python train.py --d_model=512 --head_dim=64 --norm_eps=1e-05 --parallel_block=false --init="normal" --init_std_o=0.00354 --init_std_up=0.0206 --init_std_down=0.00354 --optimizer="adamw" --lr=0.000912 --weight_decay=0.3 --grad_clip=2.0 --decay_fraction=0.58 --batch_tokens=131072
MLP neurons of a small language model. Each row is named by its layer, matrix (up: input weights) and neuron, and shows model dimensions 352-447. Each number is 500 + 40 x the weight over its row's rms, rounded and kept within 0 to 999. Numbers have three digits each.
After each neuron's rows, "fires on" lists the tokens most often at its 100 highest values on Wikipedia text that the model never trained on.

L7.up1885:559520488506466469495457491546517531534456496483598485559515472478557444477521521535468498544486513441521413473483503489479474498498486583511527518533548498435459521524415530434530547536503501528542513534457494520492486449512460528598455465497474513496475457505464530534544534543526457544
fires on: "–", "-", "/"

L14.up543:531507476522450533454515520525489587543495513512518556509437507523509474500498433501418523501561442448466533416521468542408535476481514514547499486512542500499510537523480561457471516515495528607470492540433512481450552509516396434481461507559439459470505530466516474533552557501503587472
fires on: "an ", "SM", "$", "An ", "CA"

L7.up913:474511456551506489530543516544537539510549506479523540526513454535441575510506457508512476532481447469552527513519453488499485595550502572498525471528505546528487525583496556485550490577523537498555504521497504534387530505533477530603476519576493438491572586494531416499505549514524471417
fires on: ", ", "(", ". ", "of ", "from "

L7.up508:502497503439550429504477438601560501532536533462509566531459538527534435549477468521548491504459524561468449484495463493567524498468509475510480419572512527501463449450531510511460522536489585518476443505487524496475491407471511466498519483518518559496480550515472458441481475604473535490
fires on: "\n\n", ", ", "of "

L14.up46:517465488515521478540539522447461497539570478460501525522496490432489524493509491465466448497479519515549439561482455466468524568539392556502542539485446463430492484530514516528527524512534509481596510478568443489500465462520533523443468476484510443463589484417556388567449472490466499500
fires on: ".", "+", "−", "| ", ","

L14.up1162:527522528490479470454464505508506581560517525424588477482415511516471550450473554508476484520404464467533478509539501526422455561522381512551489433479478482422486462512488524492577440506473485504543501523459492492604474461464515511486460495473454483488503510451490461518509510461450503508
fires on: "| ", ", ", "on ", ". ", "; ", "t"

L7.up1576:533477506522413484524496486416496597541471490423519536459539499424559553445467399507430517484514532518464508399544461545513564550412481581485491478573472456513512509483492471488488454493426521482455499522487506528451561444523493546496510420442487459530511507487483525485497588558511594569
fires on: "of ", "s ", "its ", "to ", "his ", "'"

L7.up1583:532451441463477477499521543524504525483483587498475494444471529532464479526495553474454426465485571464490525490541516482496465540486481455486497497486464456501490455503536518564509511465481570508510476526442499458408530534517500445511553525486445514589556442516588537484497465470459530517
fires on: "| ", "; "

L7.up1772:545524437431498535490447492608506519449500513462441494538495479478540458494496495483482469505476566491462563468502525493436524442482468490476507478499510525543465478414506518475483533459472567472514454572455533503538518456500476426503503515462558464447498546473540487456498557569510492451
fires on: "as ", "and ", "with ", "| ", "; "

L7.up1200:505478498465552479462525509486518480514483531371466464407479477487490441490501489529549442489514504384518431472510518471528489530518505518469476573523473490397516495423448464468524535436525469548480417542485418469519500501554436568562544562494502530538510511454464475504492540492516486510
fires on: "and ", ", ", "s ", "& "

L7.up1474:541480462484399515495546545564538481481459502634523540549436515539463452483534451489446533464486476448534557489538559555517497551524486454508524459419557563408459501446459514553593583399522560520560514488447494486473476442529525508594521488546495440535484525457426414525534465531493520495
fires on: ".", ",", "–", ". ", "| "

L7.up37:471459552561538495535564513508518505470515548481532523504457479515614430527529538492454465518466511532501511496462571523526431521518507510477453494556444443555459508520477528530527481595489575502515470519523505441457405516508501524548511523486539439592542479521495476541519472438488489520
fires on: "In ", "On ", "\n\n", "and "

L7.up1227:525578434550431511465447506534476500523471484519436498467565545434502486538504519532529491527452446446534522457555540525506396504504456476540475505483514577509455434466518511522475526457404513518469436544540541513494524426460339472463452500462543430478508493487488393475580481538485496478
fires on: "|", "| ", "P"

L7.up247:491487477463357586501483492529493399572564489521491514419545556553504459499494487526551446512542532544504482475519507543601504548521487490539483469469536585465486357481567499511519456525491474526554472483538472488495487445479438433535529559518497581512496457579468514462503571526496476573
fires on: "by ", "have ", "that ", ") "

L7.up1750:520510518486433460483502494621482482427515488549497548436482519510423475477536487517548436473480481442510524491519530473518545516512483410460530421541461506498467363549557488489531521501510503509528500572516522482433519474489477524536493514573534448560537538432478504414582553546425530474
fires on: "| ", "=", "0 ", "===", "of ", "("

L14.up1900:471504500478489495515524526518456574512525540477499494483560456466540522483471476389449425425514584530468559532396449487560449493446414501511559533463517463416474545583510547453456551582471423504476466497520539503488452479471503517454538449498530496465521556496558489527499499565407536577
fires on: "| ", "-", ",", ".", "/ "

L7.up1704:482493502503467515538498540456510484529528490580451465519489530540501522524495466475487493480451458473444554460540464493503463529456515449532529477543417475454455531523468511487506487527431437550424470553496503533467562477509441510520417469520418478426534581452538467527519555460464569518
fires on: ". ", "a ", "."

L7.up895:551534468564499436476491480551460480548495501502460526470514560520503507507541514492521461511422495476484492433553480540513472486479436477537471495473490587533461413479525483447474490506414520524459493559522507479427506396480426501531463520435560451462490473430482496520574450582503539516
fires on: "| ", "|"

L7.up378:490452448509536473492488551502466521475514529520576466439530477477551516501507446543504484624483558543551500463520531469514477503489485500494479519637517441458509522459477529504613492556560596473477525484523508518490424471480450480501536513499540428508515470498460538551614488507468504551
fires on: "that ", "of ", "- ", "as ", ": ", "since "

L7.up1112:529494510571494496486447465558492536524494510561471582479472506470478490570542466465575513574439481484484599530534539402476486549528499480502551521480509513514519415444541510530513476499549467537543513616549536478401472466474526514482420582539468460570532529567448481455539509528502526472
fires on: "in ", "on ", "of ", "(", "=="

L7.up1968:498510484403531496516441540489499528522553482505592556432461541460531511492478533427504470404486558491475556516546552496504528557528512523506406501432479536473514542509523553547503528540492464512483414541523499478397441484518485448489512481515453475488471524529570452463498452537466542511
fires on: "| ", "de ", "of "

L7.up853:560556499469586379508515518552515499502495503470541488531433534531511415445533515527548401530501585574534472493453522487552412543455503510497430489524525498508510481483486527528516572562487553520468521461493600446482532513477507444484464536459464456495496505486507503516481451561498497474
fires on: "\n\n", ": ", ", "

L14.up1719:499459422601487445526516518559446515538548477465480505558492502521481511534464418458426504518514435495536488501489511516463561518559471535476572364516492465466451487441532549499574472523543485438538597558478509489537493398498473507511435435581492446558523468438489484485563475505525503449
fires on: "On ", "after ", "on ", "before ", ".", ". "

L7.up1645:496527484442508442541505541547508511428543455536487529492455498522483551552517459504519510537525498494528504450522495503550547509498517496515484361599513529575508406498530527555577487506459586453538478447430509453520520444489474473504517542464591459515507536455482451476564533532475535496
fires on: ", ", "of ", ". "

L14.up728:492437474509421488481524527524498539544485520497551485461524454512488493509529478444526509584495499502524442521516537462450482562507542437431483482473505558488479515456532461467522548508525506529527506470498519445397471489481473482614474490512514486499484502540481506497530562582501432498
fires on: "F", "in ", "P", "sec", "located ", "B"

L7.up1085:536497472431540438524512409518452460551474471505487479535496558504577485502474476484498505477502519458532477472414486503566477497431502536488546490474566523438512438476498543544558524519515526540534484482424562537424458507482493522530450464528572466511485538524493429489534533512512577499
fires on: ". ", "\n\n", "\n", "both "

L7.up1648:562528517529445518522501577476530471490450570465567573538432473463577424485535518439529536496491496470426434482563462509479470505460466542467514419523533543528491473516438488534520559501460514487530484610489483519454563528467582497510453524474530488481496560472499444502480457609528534528
fires on: "-", "s ", "an ", "'", "a "

L7.up78:526486527440555461559466489550486494543468502509496507563508511497557494507496513546518435588505480540512432547476452461513483538503484537490429520488487548445499442512482534493524530495487479484377446447449510497512465497517489509496483472485485483464538520531463488516557542527488567538
fires on: "that ", "was ", "he ", "they ", "she ", "."

L7.up1615:505494442463497451497430538485482592567564556550508529472394503489473517536510492524522543468513446427606465511588510592538468534523487520497386467460483467467477497551506488547529520552510520509542508502473492477465538498511519579490548555468461482503506639435451499492545455520486467475
fires on: "| ", ", ", ". "

L7.up1479:500485539501465431514505534532518535450486488545540567480464525418502389485495546456508456520514439523492529472522465515481520505574493467494535459603504552496480471462557493504577499492460588450574458508461549467495542462482464511555457430442477478461521534520442478449472518566545496475
fires on: "| ", "The ", "As "

L14.up1442:501429552469534534458539430490508467556496495495503518505488474507464534537509463485515469487475477585488565525466506480522473541485461492549472499439442434417462466537476462502496514472492489552525527502517501556450466474490518558503457525564516524526520547456493441486551410496494536537
fires on: ".", ":", "sh"

L7.up610:522539491500510484431553535536440509455554521543498494489483499527443443445525520454530525513600506551513529559515547507471537480472485503496499414502548530493490397472518525535501468528494440472557470508389533507459489496511542490531539532556507518570477462512534470506544473526485516444
fires on: "a ", "the ", "per "

L7.up1848:538473483459498481452501511669520479469502525487546594520530512500519477453513478527483507558500532405499385512500511467477506510511511525496446529494501524479483462491447493474517550497485467469541520522440496437561442401520552453547543511515494468471525492511439518488505508486563494443
fires on: "the ", "and ", "(", "its ", "or ", "-"

L14.up456:508531444506588520418473505460551511497534554493476469519513540574554513509510403478486482467486470553496503555483539465488511503507525501486502496513496453447438531528494571565574493546451577502521473530527487582487432519507471449575446451501518474567499538554612425576428456469464442466
fires on: " ", "Language", "born "

L7.up366:483505449483506463520517547476519589481541557508475477522496509471498467495489506452519512433484504452475515521511532510479488465508493493515497439560548476435471520449563549472539545486436443531576474467469521496540536476544496568552559546542502499442537507489453511471563428442493547483
fires on: "as ", "-", "or ", "to ", "–"

L7.up586:510493473514530499537490515548481508548537566539480567562503477440500512516494568539602397567457521509518505513472498464574484544502495470502523475460531509411474473469490509584426526441544560525515417519530488507532430474467531510563516563528553463573517459437524453495556554479458528490
fires on: "are ", "can ", "is ", "which ", "would "

L7.up934:611507506541506498540502531536517578486536498534469513468526483526468480453543510453482465444515445488483479518482534544540490503568492521492487456545523555519486395508531496496502486562491508476458465536465490517397490461500502499548472460559483447489554505481409484453491479491490526479
fires on: "| ", "2", "7 ", "8 ", "8"

L7.up935:533521508500450573497509505578492473505535483560513563494524574489572597495536433534503422530476433529499485486491440491619490498479528489550493509506504547517532460437553540533446537474493462562458525542439504498498512484458551514430479524532475557417455491529529490417428495546444552580
fires on: ", ", "times ", "s ", "Japan ", "0"

L7.up1499:480519477515502566494482491523502495548543511439466534461574554543538565455449502491435448508489498475462538449468471554479428477434506541519439473530479424571507545451524511538509563563458487488411481498488498509463526483536472509499477444442438529533487491492520568448563531494497559474
fires on: "s ", ")", "ance"

L7.up1058:472448472489504536513507441507494479615484509432511549464493472598633549566491472540566574536494528422483461452522507517526431459514506530485425486491488464484506511527491517600541529461444476519445528443533536452499401517500466479483479552447360526440552557499434468526476452429528565473
fires on: "\n", ":"

L7.up747:569474424485520539497563497570478517563504546467542605481528493492530520491499397458516494610484536437439430490493468500543480537455477497498422477501489523518463500492476489490471559457479499504463433517485469538498524431527428521487504510468516498500574542489519401451501502554491560452
fires on: ", ", "and ", "z"

L7.up568:512542452523505545513462538548495531549521496535519534479483512578483484470524433498501553411516540538471593465651528482409549532489484503536511416526493512508491534588441541466490493474443481514462455465432489494486509458536493517572591454518414404506561537475424509478485493523567507502
fires on: "'", "s ", ") ", "."

L7.up620:516552467528500570525527457513515556527535506499466491577511426457574435525500493480527536478504496556470489566514459427469510505531505540510603427493522517476462494451477520476536461507481591439570468559505553559511472480475514516573496420408531512513482537393425478482542571526478461482
fires on: ".", "% ", "| ", "(", "with "

L7.up1528:537451474557532404519478448487480467406443471509486505496464480523493481449532481500454454514518494583459466459514432592463442505531514530448453473513502556503478496536514537526492468560479522538510559461530493612419455459500532512563579481463505431560494566495451455526515439456505495440
fires on: "\n", ". "

L7.up1247:540510511544438521477520473548495509514487486506475515461529518561490515450506450522500482498483481536554488502498476544519477559518460470526439466487530560499459495519555533467529499455379514530460503472436560481461549466485513549484472505502531435443514528467541452472518527577443523508
fires on: "0 ", "— ", "| ", "0"

L14.up1836:508568526479482475455519518435455536508499551481520580471515528534504557512527457418526446460470444533538569502526459521506509543509495539485516525529550454502523460460535507577562545550527494493561481466524539546547537375566460519414471468518540488478517514513485472474551510557400501525
fires on: ",", "-", "| ", "–"

L7.up316:514476483515421564548463417526524536552463503507585545506536479545585461577501486528462516565367424552492485484492537421503434586522458627480510503536528493521469509534492547493477475517469566536522379487523526493516539512504480497531500445484526446488584537480478537515571453524495517500
fires on: "and ", "201", "202", "\n", "197", "October "

L7.up1579:548507458541452519517529507532479547507415520508562589520494522584597479427528436468483530560464525517473456419561541518437530473491509480555505525463508476518523505554538509476467462508476482505445469506466529511487473439513493413510479498511398546472479528473486510560487423526493560537
fires on: "'", "s", "c", "en", "b"

L7.up1380:544530527522434487427568533508551485450503442483521507454460563527480502469528457457437426484486499501487478475491537547482472475458486472520483471552496494484468453466513495466538541469453546542549529534430492472443553471508501500524489515465497399451545496465495461478498439483533482480
fires on: "| ", "USA "

L7.up924:541365424439511445498504534485437553499519536510498618481502495510468501512476449515518496547473474377521520493531431481473542516513499475497473451545459598538447471445615505503517478378524507505502468548475505494491545481495504486455492500469509480522534595466489513477518491478446538471
fires on: "of ", ", ", "(", "N ", "W"

L7.up1090:507468550502542447513498536516502495489511543533555515490468421569502516480542574504500451529427465484529513475479562608519512490487496562453575458597467530586477531489501522458488478627545586516524457519390488518439498534507476483543509447496465466527507447483539521501559516452472473448
fires on: "'", "and ", "-", ". ", ".", "au"

L7.up580:487465526542557547452475509530487483513509500600506542542508567524449500503551578533448492482463458532525589538474460599525448530495475454496543462491490513452450502433604539456533527488517549495499511453430576463468477514488538440541495452551503485498501534476498450453544403394475515493
fires on: "| ", "0 "

L7.up27:490549569545535461478543486507496531511474470518531495502495572467573499520456527470511510506497534481457467461423532485532518519515514507507497529452466536441524454427551550480570546504481490546494440560410584511401533432478430554511457524551509464472573533534463422516482531483520578511
fires on: "\n", ". ", "= ", "the ", "\n\n"

L7.up820:545515526538501536466487454503481562679544505518484583499498552451497480506486530453442518437389520507490526476501481525459538478493485489455513520502471550509508498485501530469483505561422478485473366562492496480536504481507514461523417487505479511450468434513501447427536530536469537507
fires on: "| ", "9", "9 ", "; ", "of "

L7.up253:540490467451545471523514464600452533532540555489465539489466526458472524502532479546564514539464479498402409489524501506530469544525462486494518522471530546516436427472515486555464519437500572477479459532556519496469449456491447464495468536483537469479548489504529461468535461546531559448
fires on: "was ", "is ", "were ", "are ", "| ", "|"

L7.up317:498544491408477507464482489567521537580544458588492594488476520503492430527488422502482566466480506518503546397447609482478510532448506476485560462524556496556455415484486538509572548502480524502511449555469544483486536520470460456522469515532518472459549500508484479528621556541468504526
fires on: ". ", ".", "of ", ": ", "978"

L7.up925:501529508513492506557468495556581553583490513467482546473489538471547510495508484446528507564467513572493486549526467446480493552513492573516514428476617435458525466488455522515520516481489487506488491571532514505479542508503502438536440495580562565547529571440531473530418510530532598557
fires on: "a ", "an ", "local ", "the ", "s "

L7.up701:561450431491562553525564471494480491507518541474500559496466521573464467541525490567472441494494496418510560500537499516549491552477495438503516461545484538453477453489541482522533522537513581495524466480454535485457473504508480541510533565513465492623482501473463479429446440422524523494
fires on: ", ", "N ", "W", " ", "; ", "°"

L7.up345:514427536516520534495443530554537509507480517489539493503587434533538391494496454457524493475472545535447464465477449554491521552475505445477554494493443557483468526516521520436441493574443544530480437522511475500544382486468565538598466473514496530557477458499477524530550467514408466502
fires on: "and ", "of ", "with ", "–", "-", "- "

L7.up68:503496552565443493474447529533458497581551510547567536460536473584532590491567481497517451556498472542538468536543457558560508555545515530534503539485517497481446434523474481462482538488474501534553555475509467493473502462503491553513486524423479469562458505490525445500577477535505493490
fires on: "| ", "; ", "(", "–", ". "

L7.up1187:483499529579506433483451447516458504501446441485496467482450533543549526486471504512516511487497526504526441479460513560484493467518493495502473448523502537471464480435518549529489556515433535557483474529461560515391448408494469549541514521473487498532514539520479401526505494500527539449
fires on: "\n", ". ", "\n\n"

L7.up646:493526512527552432478519436538485513494450442522556518483484513500584511538500497484500504469476500541527468490439460560545505464484494544473467506529456503446498487469515589521493546535457481565473472526435567505404438460480516573518432471509491495467519510500489435513530463496508553426
fires on: "\n", ". ", "\n\n"

L14.up861:567538542501531435470494492549491512510558581519538489495467457500523469470534449382495498497569486474467423527521484523511555502448508495517531515482441497495495522414511522500452540562442535454456507507487523461558476429498540401492499481499530506474515530414536474518559480494442562514
fires on: "| ", "−", "/ "

L14.up1084:508544422513468533484497518579428535552450482460456531535482481435449490476483462396511456540446423520449426533482451469519510454529459515534521423530516491439392482482565556533556536523487503475547519563462556559501498419484516487535493454528536470499538529449518449523514462496470502510
fires on: ".", ",", ". ", "on ", "ama "

L7.up1382:531490494500479439476471393500455471487450508526482459528439525585544480574530505504468493503490519530518492452499454501519516499497475562478539461541501485470492430449441527505491506557472566538558513503437536510438503491497520552520442460464460480565536508517455440533517509564522535425
fires on: "\n", ". ", "\n\n"

L7.up1774:533518490516398540493476550562473525569480461501448499459488592496517525487501446539546493519417480454531493429578486512460453566484460478475473493496516586504482453465508537531498501447435483493512508510489536519501535431496478510498409517455492469483506546447488466510515522584506523521
fires on: " ", "| ", "— ", "1", "P"

L7.up109:520499485565603532428580525559445540494517474525503589501479540491495468544539532491514451444537500471492520493511524529548550447438522478457525539494482546444459500450468491567471552498493641453508524610505498433558424417470524470496547490504454484470449522438441505478517471495460480470
fires on: "| ", "Group "

L7.up1281:580489460484517479535498453476466568556461526402520493549479453454507510440506442538553468508456531487527429505452475418518495500495498536464466490541499486465465429447442476440553428505515529491490494560459569551498503430497460577531549535456544466491528527491429499531483541559554501458
fires on: "-", "and ", "with ", ", ", "or ", "–"

L7.up1807:527477540486569537484538515517544495535511493483545532428519556577500468481522514488453499446458527472494481487560475523551556519455487461499447547442428560481545528456479523459501625423418434547397486557431443441448478503556535433523507567524454521517536468509519544502503410466489518478
fires on: "and ", "\"", "& "

L7.up647:508476527402499459501516524496487588499481454534536476559516512535497512474518451491511444437471463465452524497524543521504561508479478466542518368536476480458444511447507516469528463430443532504498421503466559496459523524497514517515602462463520503489535513514456564486536478525433579510
fires on: ".", "s ", "es ", "ks ", "na ", "les "

L7.up208:556476477494549469543542467607446519510517535490495557417458491527506473518565471534565468602498547440521531535468498445553488520508509462521535429445463544472409410447555461495492466450585585500511447533551511534437474377471454492478527529503503417553498502430465512394486487559475550471
fires on: ", ", "–", "in ", "(", "|"

L7.up547:532535484597465599477566520577493491524518484472493528560473547514592532482474457457386436510473458565455474477460390428518479537514491505541480496613523508509464531459530520534541549559420458470401445462516540514353530514506518426504421433469487493448497489512509431490557426514462531539
fires on: "a ", "s ", "its ", "N "

L14.up2036:489518517433508527526498539464485542532549511421501502430544474509530478491486502490530421517479448500496529528544433498429501529467455458512533486492486519497526517491502525506536542490500466452549478504571521494446517404480530518546539524461512457447480555542535478446466483430484559524
fires on: "| ", "–", "-", "$"

L14.up1:526492478519563517499565523540511489584539503459400506449540513491529548500544501488494476404512571609495475522481530517499496465505494533509456574458536502483517454485478564427556528473572519418502450504507416537529432462493454527443429500554558530544511521492492527497610453493517484485
fires on: "| ", ".", "(", "born ", "– "

L7.up1504:519493439548420529530444537495489539572483473502440513460554496482501547511498492525532511499418496453502504470567460506503445532503484462523512438484524587567494484506518517494491508433441556508489519472494560432488497447466477508517449525509513504449509546493506494460480483601518558504
fires on: "| ", "|", "— ", "0", "0 "

L7.up848:513500569541487431516483453517517458543452522501564474456479473492534451465545557503521474549491469525471478484470516459476419541528513544484447414550519519528444508531461504518516524564444532474505445500443603520372492452496442471553513524505497409529526522532437507494531453465484461463
fires on: "and ", "\n", "in ", "-", "In ", "W"

L14.up1552:547461387510551519395564519532445561491470533489489523532458471573449503499477404450488483435523496536606547541504463581503524502489445525515536466457504463447447475456533497537603556516554527458550456491484533506517496506479509495516482458500520507481577553434471468559465416421473455550
fires on: ".", ","

L7.up720:491528513507496496506435550550501397518516480477541465483540476541515510527528495549487433569469437477526446418499514425511453497512497553504438518575523532512486470577401562577525560481504541487468484492506443438498509515535434450445536504485517522474523516465507476517462506563472519531
fires on: "he ", "she ", "made ", ", ", ") ", "contract "

L7.up96:469546530533468564516525530537520504553569498525443526515542505556504481559492513476476483452541483608492523481508537477550511470416495521517413460536473553573502442515485509512503471494466509534477422504488534469543459437540517497552499405565484523580496449501476469467538466505493540479
fires on: "and ", "the ", "to ", "in "

L7.up1490:521496334449515536504501548504469499507502547537425474503430481503428468534494489583546544494516576403510569484541499542488543563494540458484505420529412475512441493481518504563473466505509520541540478471506480534503496432505489515486511523541475435516467479457543444425538467440510486469
fires on: "| ", ", ", "; ", "TV ", "|", "download"

L7.up1811:515528470553459524474550563534484583557520518498467530488493523437527553531471469476533540545556570521463519542489499498457464507512525539537470431458547522477481450444526499482522497471473463474544494539494543443495524424455520520444515517507615509581511564443550430461493554545438525465
fires on: "to ", "the ", "for ", "of ", "| ", "on "

L7.up2025:541498424470499524503464487587527507475476468506470519478497582562518404521519514545460476457485492480497554426522480526489463453478462482442504466482482542507461522498577548499518534474535536454521467509458541491528456465514575434474512475496499456463552451485528524451562431478467518454
fires on: "| ", "Dr", "; ", "Tr", "J"

L7.up697:523560471447520555433545548503549537432527512454542487490515486477523518480464453455516510525516467411550506542496533466539469523532481542499479474576506455463511515523480525541593551412513529578535427506482455512529486526535526505553538543533508495544552517450522425464488522506520442472
fires on: ", ", ") ", ". ", "ey ", "he ", "when "

L7.up1325:504480442476546490441439562459485487484558491555593489433506603524474531527552463508520458492487475485505532532579482498456530494482516503511495482489510528396482506491495482562490537510475504503465471590436480458472478489497460510555591477488493501506526504487510539458494549486457519548
fires on: "| ", "6", "7", ". ", "9", "6 "

L14.up588:547533494528516507412539522553383483519493525497522465418492473460547469439504518459517431538496465468442472462493432471406491554461525449544518503498467516510531483471503534479479562575490428542456454485523511477446522439499498488516501450522496528449475508452523545533513489491494552456
fires on: "an ", "An ", "'"

L7.up1803:513446448558475530506516470506461522538501479593555552465532520505511580435505465418519425476497473544447524542557535529555486557507489541513452436443540539500481534464561540513474501463463495508507506500536495470411445481438541437539504534477487462526447488498506490504484494494474520494
fires on: "| ", "of ", "s ", "0"

L7.up1228:534515512519477541537540523611517461513497526507566534544469470516561495442493529480573472505493519518507454509519510505544433563455476460531447474423492521448435480487462518529458554469484514571496441503515519485507464494498573473565486497475535531556445506496509466462591502586399516508
fires on: "–", "– ", ":", "- ", "first "

L14.up1770:543520490534560501487539544550430538472544534552555561466519532528540474539452497525493425503531627545527493533434492497558537536455484565499554523471490437534493494480533515506496530603559537477509492542451579490502481499520498435514560433543528469514506560531460508530509435501426457570
fires on: "| ", ": ", "; ", "- ", ", ", "= "

L7.up653:556546463451539495521438547540533485498521432489471595480448442439516519571532551513492539484493475430506504465472479554496485464464515489489404510516524496465462460476508508525511570501542549524556516465468509501500431475522474496519514571393500456504535514477429520462582568538539498448
fires on: "of ", "–", "and ", "-", "(", "composer"

L7.up1455:523534486483473524547523515506502474586602534513520516489470508556497520527474470512489529513412462485460505399467493525536437507444484454518508493510488520559465502572457541437530554547424512529476418530410464519499593515549438546508509458430474503425544512534550501505548488479476540503
fires on: ".", "'", ". ", "s "

L14.up1429:518471453543493478492490540463525467512539483451377497495495542468466559414458511441448505452504530555494474521440483487554466571531493499506482510478509511525514585503468588484517532482495490486494481503543532490460488479522523475503481453547554512522518524499475464570607495495507524558
fires on: ".", "| "

L14.up176:544455486499596511469469490498530580493476571499503508530476558527477475501536481588502501543516508447503500484467517532548482518541459452483445535529470476549520526489515513449551500513411471516534498543472531498473492516530517509579476534400611525550471473513484567556546446458519505406
fires on: "| ", "U", "k", "z", "zy", "Kr"

L7.up1941:528484470451529513411509480465472551485499512576549504480556511512511444562490467514511406498465538463545508468514520496530565521480510466500470480495439516460451487540521516521480490560497477485425428515558525496506456444496544480498532492485504513467518458596478551507492437474452528484
fires on: "-", "–", ": ", "5 "

L14.up1851:529456489446459474528449563509533461534521544510577476501505584578472516535561481514426506519521499532499526505507422438567441443506460498478459519478504476521468499455538567482512516493477429486594564494470510490465462448514520550513521509455582506514545526553451500485521467523514511452
fires on: "| ", "Lin", "z", "–", "g"

L7.up1179:511464452506480534495504445527484493584518528503452545471474516504450466519514455557583505531487499459493551497589446509561477534476527424507491517467459524471471535567462511481458552439454472538469471515569542522526505488487518499484563538415446545511519544464518487452575487449496539440
fires on: ", ", "\n", ",", "(", "The ", "\n "

L7.up2026:551499524515532393497427419502454487539475495459497493522489499486520456535529464547548486525515521498570437443479459505520473500486506522506460514584497482535472453455503522511497554545444498532520535533554560528394436479525464533517496466479498528477544496541426490528519477493481489508
fires on: "\n", "new ", ". ", "original ", "current ", "became "

L14.up1361:540558438462528484489489518542460543555531565480436517407553519482458597553552458411516414492530522506509585557464554428524557520448482480554476501494518520498489508504560533501462498497533569541537493513506475448534470368521470469550490484555511492530559633515508493549496573507472498466
fires on: "(", ", ", "born "